Weights of a small GPT-style language model, trained from scratch on English Wikipedia: 6 heads of 64 (1 for keys and values).
MLP neurons of a small language model. Each row is named by its layer, matrix (gate and up: input weights; down: output weights) and neuron, and shows model dimensions 0-63. Each number is 200 + 40 x the weight over its row's rms, rounded and kept within 0 to 999. A neuron's up and down rows have the sign that makes its largest values positive.
A block is one neuron, or neurons of one layer that tend to fire together. After each block is what it responds to, as a language model described it from the Wikipedia text at the highest values.

L5.gate70,276,257,237,156,200,186,200,205,255,174,178,222,271,196,236,140,245,241,182,245,210,249,113,221,163,256,155,200,208,221,198,162,174,243,173,183,178,152,161,137,271,167,149,230,235,159,268,173,244,201,193,189,196,184,134,164,196,186,116,241,208,226,221,223
L5.up70,138,252,219,215,266,157,168,161,225,215,193,248,147,228,186,209,179,189,182,188,216,160,173,243,200,146,112,185,205,164,192,265,216,202,153,306,256,156,177,159,247,259,171,276,163,191,141,227,199,220,145,254,247,250,249,169,192,225,99,259,225,248,153,242
L5.down70,193,209,232,210,227,225,181,138,175,92,214,190,154,217,127,241,157,232,198,112,192,189,229,156,240,208,192,214,241,239,153,237,176,189,238,167,196,222,140,184,165,192,195,223,189,257,168,264,242,235,227,147,229,220,218,154,240,154,322,197,245,242,178,237
L5.gate100,184,195,248,238,209,189,229,179,202,232,196,229,226,282,219,210,197,195,204,217,274,268,198,213,162,192,196,175,160,206,283,208,181,165,181,188,175,213,269,163,196,167,180,164,186,161,206,240,128,172,240,224,237,234,236,177,233,146,193,143,267,205,183,163
L5.up100,162,209,203,156,270,216,215,262,194,133,129,199,187,161,223,177,235,208,262,196,194,233,227,250,204,186,202,203,181,271,234,171,220,241,172,240,207,134,242,193,118,243,281,212,134,197,170,208,148,250,229,218,227,192,181,216,198,157,199,253,229,215,316,189
L5.down100,184,238,174,179,144,183,205,241,139,160,211,233,199,217,161,223,109,243,218,174,132,188,236,167,164,288,236,225,233,207,186,203,243,174,154,241,209,203,243,235,213,161,202,202,178,194,213,192,265,182,177,174,214,200,245,205,228,187,224,149,250,223,250,267
L5.gate145,219,190,127,163,262,216,187,139,255,193,208,173,248,203,126,259,242,131,201,238,255,198,224,179,246,259,200,115,172,200,203,181,165,212,239,240,203,177,162,157,180,222,159,221,157,233,210,131,250,223,182,286,238,230,210,190,192,198,198,226,210,291,226,231
L5.up145,227,234,204,266,217,188,228,185,190,198,218,255,159,251,157,209,195,144,267,235,195,242,161,266,213,164,187,103,225,194,198,200,147,189,181,257,208,257,149,195,148,158,260,238,276,188,256,157,175,193,229,180,154,204,185,202,172,192,223,202,243,215,209,206
L5.down145,259,214,155,157,155,143,160,240,217,198,219,218,114,169,185,240,165,241,167,191,175,99,224,186,206,296,120,189,160,175,266,230,146,186,186,247,241,151,251,262,211,233,216,141,226,184,195,176,219,197,236,203,238,242,197,273,223,219,175,133,177,175,186,166
L5.gate229,162,204,232,206,221,240,231,160,123,156,255,198,287,229,211,204,136,255,137,172,196,215,192,218,224,122,256,106,141,203,157,154,88,175,184,227,192,297,171,104,208,219,192,169,221,141,158,171,168,171,256,147,232,215,273,183,290,178,231,225,275,203,214,285
L5.up229,139,214,204,182,198,261,174,147,237,263,158,168,247,230,209,198,183,208,171,220,213,216,214,221,127,188,175,202,221,222,194,165,160,242,148,214,235,146,197,138,223,170,216,208,251,211,173,155,142,197,238,241,205,218,235,187,129,217,170,231,210,199,302,192
L5.down229,195,277,189,254,248,284,153,183,179,202,265,237,303,188,226,198,214,187,189,219,176,157,151,267,242,218,202,251,259,216,219,160,258,131,231,272,144,171,191,218,191,219,193,220,249,200,99,246,241,217,207,194,136,235,180,176,159,265,182,214,190,203,169,207
Mid-word fragments after initial letter. Word-piece fragments right after a one-letter word start, often "ess", completing common words: m-ess-ages, v-ess-el, t-ent, m-orn-ing.

L4.gate553,179,276,172,232,226,190,227,171,125,213,158,227,228,194,234,230,145,251,206,191,197,285,179,248,133,221,241,109,212,239,236,202,238,210,112,216,168,146,213,199,166,177,171,211,191,289,196,257,198,257,232,172,208,223,226,198,231,205,184,166,200,198,190,172
L4.up553,211,253,153,173,176,208,269,150,159,202,258,237,207,184,177,172,168,208,197,251,195,274,149,209,152,294,261,137,166,242,205,248,160,224,211,196,229,208,159,158,210,166,219,173,159,221,174,177,209,226,250,223,173,217,201,216,195,182,266,130,276,259,217,224
L4.down553,151,254,141,115,237,215,215,175,170,161,144,231,264,219,254,132,241,165,260,198,126,171,224,277,232,181,203,200,211,254,203,187,160,220,156,190,219,180,204,252,161,197,206,145,149,258,144,257,255,176,241,232,225,248,174,139,221,200,216,193,204,219,123,188
Mid-word inner fragments. Word-internal subword pieces like ent, ort, ult, ign that follow a short opening fragment, as in m-ent-ions, cons-ult, esc-ort-ed.

L4.gate375,210,194,90,198,249,199,172,228,236,264,199,165,158,180,254,246,202,196,237,254,168,219,204,251,198,181,130,143,199,222,218,248,215,242,245,193,204,93,244,210,215,246,174,219,168,201,150,136,160,200,237,221,208,278,227,175,218,218,237,234,240,185,229,190
L4.up375,207,199,197,175,182,179,211,186,162,301,182,156,167,290,247,285,102,207,146,240,197,189,240,202,131,188,251,161,253,216,202,223,213,168,157,147,197,155,241,139,107,252,180,200,207,223,154,231,222,146,280,192,197,187,162,238,257,218,187,152,178,266,183,167
L4.down375,235,228,167,169,195,214,199,190,166,164,239,246,159,169,200,121,185,227,176,141,210,233,205,194,170,175,242,193,211,243,196,201,146,299,149,223,204,189,227,198,192,152,192,103,208,245,208,210,78,185,202,286,155,164,217,299,162,180,170,256,156,214,170,169
Past participles and verb endings. Past-tense or participle verb endings ("-ed", "-ated") and irregular forms like made, found, used, often after a noun, as in choices made, pigments mixed, devastated by.

L2.gate334,249,189,152,242,181,199,200,198,175,242,244,186,191,128,225,276,166,288,172,195,197,245,252,259,199,252,200,158,155,181,186,199,128,242,192,131,207,241,200,178,225,172,118,106,208,289,166,148,245,200,252,203,197,173,198,244,192,215,201,257,202,202,178,99
L2.up334,213,242,195,138,130,206,253,209,177,139,151,241,213,214,145,172,224,166,230,195,150,172,209,134,185,171,255,234,87,225,256,261,259,182,241,152,131,166,221,220,247,249,214,171,213,183,161,167,167,176,162,228,189,180,146,207,194,197,205,175,88,178,159,142
L2.down334,143,215,198,218,215,195,200,195,249,241,243,129,174,159,179,181,146,218,213,258,218,234,212,318,226,198,210,212,210,116,142,162,189,215,188,217,238,243,242,204,168,185,239,223,246,243,248,203,160,186,167,190,163,222,134,156,212,159,274,243,261,179,209,239
L2.gate503,133,127,232,156,192,186,172,233,221,259,175,219,182,266,238,175,180,218,151,167,206,180,166,166,197,100,277,222,230,194,184,230,196,179,263,228,224,269,239,263,93,141,209,142,182,194,238,127,217,121,193,146,222,203,140,183,165,262,222,243,211,127,176,148
L2.up503,152,146,219,128,175,178,187,205,163,201,217,178,99,257,232,210,268,214,194,110,165,126,205,157,191,244,224,191,202,206,232,271,169,143,251,151,211,156,256,205,209,131,234,123,194,265,193,181,235,213,265,184,263,210,200,202,218,217,216,165,154,138,140,193
L2.down503,154,183,204,152,196,173,180,183,134,228,127,196,94,208,163,155,243,195,212,157,240,136,229,199,191,207,232,158,189,217,268,248,173,205,149,147,260,60,159,199,193,158,173,210,174,191,185,242,192,218,191,177,111,206,194,237,244,158,289,271,187,174,174,200
L2.gate599,176,240,257,158,257,178,191,145,175,190,229,178,186,249,259,182,218,192,164,176,243,222,259,202,202,186,177,205,209,234,220,171,235,217,174,151,168,186,221,153,115,202,166,228,153,252,249,190,197,163,209,184,173,159,206,237,227,165,211,237,150,240,192,183
L2.up599,170,151,243,176,228,224,206,267,156,246,186,222,157,270,204,222,194,201,229,170,267,127,210,210,220,163,93,232,232,179,189,180,158,150,168,213,191,137,167,172,154,188,176,195,205,256,217,186,195,171,146,172,247,172,247,234,236,165,227,191,219,141,208,152
L2.down599,239,217,224,219,184,200,177,264,213,179,113,241,214,174,257,186,175,143,162,223,242,196,247,136,161,246,196,180,210,166,131,124,159,190,209,239,167,200,226,191,156,183,210,243,188,206,177,228,167,188,174,161,205,145,172,237,332,184,211,169,163,234,248,214
L2.gate700,242,209,285,164,123,150,223,114,171,236,210,228,203,261,224,199,251,251,259,184,191,172,219,256,271,261,226,260,185,245,156,206,248,182,239,260,157,227,170,210,149,233,153,206,198,166,249,238,152,231,298,192,166,201,190,179,214,190,198,266,118,248,210,219
L2.up700,220,245,165,240,254,210,162,168,233,206,188,246,184,293,292,236,231,186,184,201,181,141,272,249,197,220,185,235,179,198,176,229,160,180,253,148,215,182,192,204,169,180,148,224,171,188,202,211,240,105,142,147,179,102,162,155,141,175,198,164,213,193,241,202
L2.down700,166,207,209,293,202,256,129,154,120,305,122,210,116,237,226,243,195,204,225,230,196,162,177,169,212,146,236,199,214,224,239,230,189,251,156,264,168,228,200,215,173,246,184,160,233,236,203,232,180,219,192,203,141,189,142,170,180,159,179,190,128,148,232,256
Origin/creation past participles. Past verbs and participles of creation or origin, strongest on "built" after "was" in building histories, also born, made, developed, released.

L5.gate149,136,211,219,147,207,264,156,252,167,208,143,160,224,196,188,205,208,217,164,188,174,246,203,232,251,207,189,183,179,251,213,262,257,146,212,93,260,165,189,209,213,203,179,117,218,254,183,196,237,172,165,155,312,181,184,214,174,174,195,273,196,193,245,201
L5.up149,178,223,147,230,188,159,165,269,242,247,165,190,223,241,177,205,230,228,193,208,263,233,238,230,286,163,146,177,260,206,247,175,200,181,149,208,288,175,198,183,260,195,198,98,209,193,177,161,220,241,205,187,186,163,205,210,168,157,218,197,192,212,252,240
L5.down149,188,207,169,230,181,223,129,170,212,182,95,198,163,127,237,224,164,182,181,184,264,231,155,160,264,219,188,181,163,230,206,175,151,194,170,180,186,278,186,176,205,233,152,174,235,198,206,191,168,212,206,229,239,211,304,192,235,167,210,208,205,180,282,173
L5.gate228,112,147,221,194,129,125,201,182,215,165,108,152,239,223,151,273,183,194,162,153,188,203,220,210,281,148,242,178,239,216,189,127,181,201,114,125,189,204,152,244,227,219,185,108,196,282,190,193,218,170,123,194,246,178,195,236,227,202,195,230,165,244,189,206
L5.up228,250,224,188,220,174,272,179,211,249,209,189,169,239,203,190,266,185,223,292,229,208,157,233,180,210,233,124,189,248,172,216,266,160,185,207,167,219,233,202,247,187,137,185,216,210,161,204,191,210,262,142,126,222,141,121,161,271,167,230,144,222,199,179,243
L5.down228,227,191,192,215,215,205,202,193,214,183,200,189,195,208,300,189,205,206,217,220,165,195,129,166,171,222,147,197,143,116,122,183,136,205,248,235,208,237,214,213,150,213,152,187,227,255,203,186,196,267,148,140,164,191,168,216,189,143,148,140,225,163,174,178
L5.gate462,219,225,127,231,183,211,232,209,211,247,230,207,198,221,157,174,185,184,146,239,139,197,228,175,290,228,241,194,151,189,264,175,122,144,169,182,246,105,207,201,212,219,275,110,280,253,209,156,193,249,129,193,216,208,244,132,181,184,215,200,95,261,150,241
L5.up462,173,224,182,148,196,213,159,156,180,209,194,171,208,183,201,229,190,177,171,233,183,186,181,237,269,212,216,123,208,233,198,152,226,225,204,200,238,162,170,134,181,258,214,239,214,192,230,162,182,232,178,153,201,158,202,162,241,212,135,219,189,170,200,200
L5.down462,211,210,169,226,271,240,206,145,205,142,220,271,222,193,241,214,243,145,181,214,146,205,98,189,239,191,225,144,172,204,197,187,210,147,145,180,165,202,231,213,240,197,162,199,210,209,130,178,207,176,170,212,307,226,152,142,193,225,189,166,224,211,216,199
L5.gate666,207,163,203,117,152,210,210,111,237,159,219,203,221,212,162,254,149,186,176,182,198,239,224,219,268,170,192,172,198,188,210,229,235,183,177,200,157,184,100,231,215,179,155,186,229,204,166,223,186,177,225,217,166,187,177,150,217,184,200,204,217,123,212,157
L5.up666,144,180,145,101,233,169,193,225,227,225,145,163,189,206,196,187,219,125,257,187,192,222,212,263,217,269,197,181,172,178,239,176,222,161,250,207,202,202,255,234,141,291,138,134,249,144,190,84,202,197,250,185,84,100,195,243,191,208,217,208,161,236,184,181
L5.down666,214,188,228,261,293,277,290,199,203,175,106,209,172,254,197,208,154,193,186,258,210,147,170,196,188,204,120,185,169,191,152,242,136,173,203,213,203,207,193,142,208,215,260,182,220,254,146,187,267,224,146,207,264,208,142,218,179,204,180,224,209,203,237,208
Surname word pieces. Middle and final word pieces inside people's surnames after a first name, often in tables or credit lists, e.g. Farn-es-e, Cabr-era, Guth-rie.

L2.gate111,205,226,221,188,187,196,204,155,181,167,160,226,226,251,189,259,198,144,198,155,176,150,257,196,159,273,227,235,210,203,218,204,188,208,263,202,175,207,304,186,195,214,146,182,202,215,163,225,243,172,203,224,137,170,160,216,170,137,283,167,102,270,228,141
L2.up111,272,115,180,209,196,179,212,232,161,246,194,231,159,128,187,231,156,357,242,161,261,158,147,201,275,189,112,146,153,235,227,176,252,203,149,223,229,211,164,110,148,204,259,275,164,175,205,197,184,185,239,226,202,191,260,199,227,237,173,215,192,258,147,177
L2.down111,230,211,180,267,222,267,220,221,197,242,153,215,300,148,109,265,145,210,244,118,244,252,103,306,300,229,224,228,101,166,195,202,192,263,225,184,206,212,213,199,286,262,275,223,259,199,165,236,249,151,187,262,225,199,218,222,161,209,210,158,231,182,205,212
L2.gate145,148,219,263,164,249,141,282,235,188,195,219,185,158,171,208,210,198,168,249,171,165,208,168,275,240,174,225,161,184,181,217,184,240,207,211,171,192,236,183,219,195,181,219,223,228,223,224,201,200,200,249,221,214,133,232,231,113,185,262,186,204,222,198,144
L2.up145,215,253,215,196,154,230,231,213,185,171,248,181,219,161,151,163,230,248,151,247,228,180,141,162,263,193,209,262,121,266,262,123,229,136,148,149,177,217,180,204,154,125,168,245,181,209,153,243,140,198,237,282,142,212,214,202,200,182,171,168,238,254,136,188
L2.down145,109,234,217,198,187,260,198,207,243,181,219,158,229,160,195,223,229,269,150,172,199,217,238,203,135,204,138,226,167,204,241,237,303,252,197,171,253,107,259,202,215,176,168,261,147,121,242,187,174,72,166,247,224,234,224,237,178,247,201,208,214,264,180,207
L2.gate315,182,167,230,168,181,197,285,183,164,286,228,147,173,194,168,220,249,210,191,225,144,193,182,222,249,121,169,240,152,111,160,184,236,244,176,171,201,194,198,190,232,310,262,167,199,139,221,215,204,247,215,205,209,200,177,206,221,175,230,236,216,79,205,234
L2.up315,198,228,188,247,188,191,122,255,222,284,189,135,162,175,201,226,212,166,245,225,189,249,114,225,236,189,211,251,216,252,227,190,226,162,215,128,240,232,249,185,183,266,161,224,183,219,152,233,164,160,180,144,183,239,172,252,156,234,200,145,193,157,218,182
L2.down315,174,139,225,180,130,194,157,168,175,206,193,179,166,243,200,123,168,247,262,181,166,214,121,192,231,176,158,219,239,155,187,157,260,129,161,228,236,210,177,169,222,217,144,209,201,155,144,243,207,184,227,254,285,197,189,156,182,196,231,202,184,140,234,207
L2.gate466,184,219,211,154,191,193,268,213,228,147,191,284,175,239,219,245,225,175,204,245,205,241,101,168,219,185,239,236,151,228,140,161,226,238,155,139,249,195,137,185,166,155,134,243,173,199,214,263,173,157,160,165,223,232,186,217,216,169,199,219,232,184,184,163
L2.up466,216,151,165,191,194,176,221,230,114,136,170,188,252,256,167,144,187,263,232,294,218,241,165,197,177,188,243,209,171,223,219,173,158,164,255,208,152,286,203,229,176,275,198,206,247,155,175,180,236,170,221,198,178,218,108,176,131,194,204,227,265,213,212,228
L2.down466,185,193,205,136,172,143,257,261,218,186,196,279,223,208,249,198,217,228,239,186,220,190,186,174,211,158,271,141,172,238,183,234,176,272,167,233,192,223,155,210,226,183,174,203,144,203,154,316,114,178,172,250,253,210,194,196,195,182,224,222,238,267,164,177
Word-initial fragments, esp. "tr". First sub-word pieces opening a longer word, especially "tr" (trunk, trouble, trust, true, trade), also o-, comm-, v-, ob-.

L5.gate55,233,244,229,186,265,224,201,269,179,190,165,193,192,192,263,177,272,150,179,127,186,203,185,220,195,90,214,195,206,226,184,244,249,214,243,187,244,149,136,160,232,151,285,162,196,195,276,116,219,155,221,182,203,171,192,266,182,252,304,209,209,189,184,197
L5.up55,186,148,211,226,245,191,184,288,194,223,248,252,270,161,188,174,162,150,89,203,165,260,164,203,221,261,173,153,169,150,272,206,188,276,289,129,194,156,210,218,183,236,184,183,214,228,204,213,142,130,184,235,175,177,163,218,249,214,183,266,176,208,196,217
L5.down55,195,113,214,201,159,203,261,274,163,204,221,178,185,154,129,206,148,197,237,191,238,166,226,161,247,223,276,156,224,208,157,166,151,172,204,132,166,219,221,211,147,252,242,177,271,227,166,277,236,246,204,161,184,183,200,170,156,221,140,193,144,227,188,184
L5.gate239,131,147,268,210,194,225,185,236,193,230,169,302,119,172,140,169,160,101,162,218,211,235,243,163,179,198,172,153,169,148,231,174,277,210,231,239,213,246,161,146,249,214,215,262,176,162,264,147,210,183,159,173,161,167,274,200,245,163,226,235,207,189,230,158
L5.up239,221,230,217,261,177,217,192,198,195,256,211,166,182,241,134,166,174,213,183,208,273,163,138,243,190,145,194,177,278,292,193,259,224,209,220,157,205,164,198,209,159,221,239,235,241,136,236,106,281,218,240,184,208,235,212,106,250,217,156,176,269,203,213,263
L5.down239,144,113,197,112,271,212,166,243,222,210,187,195,159,153,91,190,164,180,218,212,251,283,186,227,236,245,148,216,166,167,248,212,265,262,213,230,213,215,216,147,204,201,157,297,239,112,130,207,172,181,260,235,190,157,190,163,206,181,251,201,198,175,172,229
L5.gate294,148,212,223,152,150,259,167,288,254,238,134,145,217,240,218,170,179,194,228,191,227,258,237,272,214,236,213,230,207,288,269,259,173,219,243,161,179,258,198,204,159,268,204,207,258,181,170,49,261,247,146,201,183,173,218,218,224,221,196,207,244,245,184,148
L5.up294,191,130,230,235,267,223,273,194,126,203,200,246,203,214,201,157,191,170,192,171,212,167,180,214,251,175,166,164,201,195,167,202,241,152,204,197,175,208,165,104,236,150,164,189,150,195,164,248,237,209,233,227,95,189,217,192,212,230,126,202,191,237,191,220
L5.down294,252,217,143,104,160,245,174,223,144,213,156,149,206,141,122,130,147,173,192,205,177,139,148,153,140,149,230,247,243,182,207,211,249,235,211,230,255,207,233,165,255,310,169,109,241,131,136,125,226,219,205,201,169,228,159,265,188,160,228,156,218,211,165,200
L5.gate748,161,125,215,180,176,194,142,256,208,238,183,159,157,206,191,241,165,160,166,176,150,246,261,189,251,214,123,195,210,224,200,251,187,204,166,171,236,110,167,155,223,300,249,189,246,220,214,147,151,187,219,164,223,91,263,226,178,244,260,178,159,203,188,201
L5.up748,155,172,207,215,195,258,124,243,189,198,216,185,190,258,114,157,202,179,152,175,220,162,165,153,211,239,247,186,215,164,161,190,156,238,233,153,188,267,168,175,213,219,207,265,220,188,188,230,270,173,100,225,225,240,278,204,268,214,173,217,104,223,223,222
L5.down748,224,148,209,155,181,243,199,297,201,214,220,154,275,166,159,212,158,171,193,237,228,216,203,220,220,184,112,188,255,145,195,141,247,266,285,200,219,122,177,233,222,267,266,223,195,175,164,131,147,268,258,134,234,128,206,130,185,152,252,136,198,169,171,231
Word-final derivational suffixes. Suffix pieces ending a word split into several tokens, mostly -ed/-ated participles and adjectives, as in unbalanc-ed, afford-able, militar-ized, Ear-ly.

L4.gate107,139,218,142,150,133,178,181,225,236,168,180,201,226,169,159,259,221,239,186,193,147,247,134,228,247,199,105,180,122,232,218,212,296,194,230,159,181,217,191,193,244,200,129,234,243,298,177,247,196,198,210,137,272,212,232,223,220,162,204,181,246,196,229,226
L4.up107,187,162,146,180,130,292,213,194,188,218,178,153,271,141,138,271,225,227,242,217,218,176,122,195,245,286,148,217,247,183,241,200,238,164,290,155,241,244,253,218,290,233,218,145,147,171,230,187,278,222,209,142,190,204,175,180,260,137,210,182,220,176,177,185
L4.down107,233,253,186,254,222,213,156,170,162,245,174,258,181,201,185,219,161,189,186,216,198,151,197,187,196,189,286,233,256,118,158,215,198,172,241,195,192,211,189,145,146,237,223,222,201,105,255,176,218,195,226,301,148,222,236,176,141,285,194,197,194,247,184,150
Mid-word surname pieces. Inner or final word pieces of multi-token personal surnames, often foreign, in bios, tables and credit lists, such as Djok-ov-ic, Rez-ende, Garcí-a.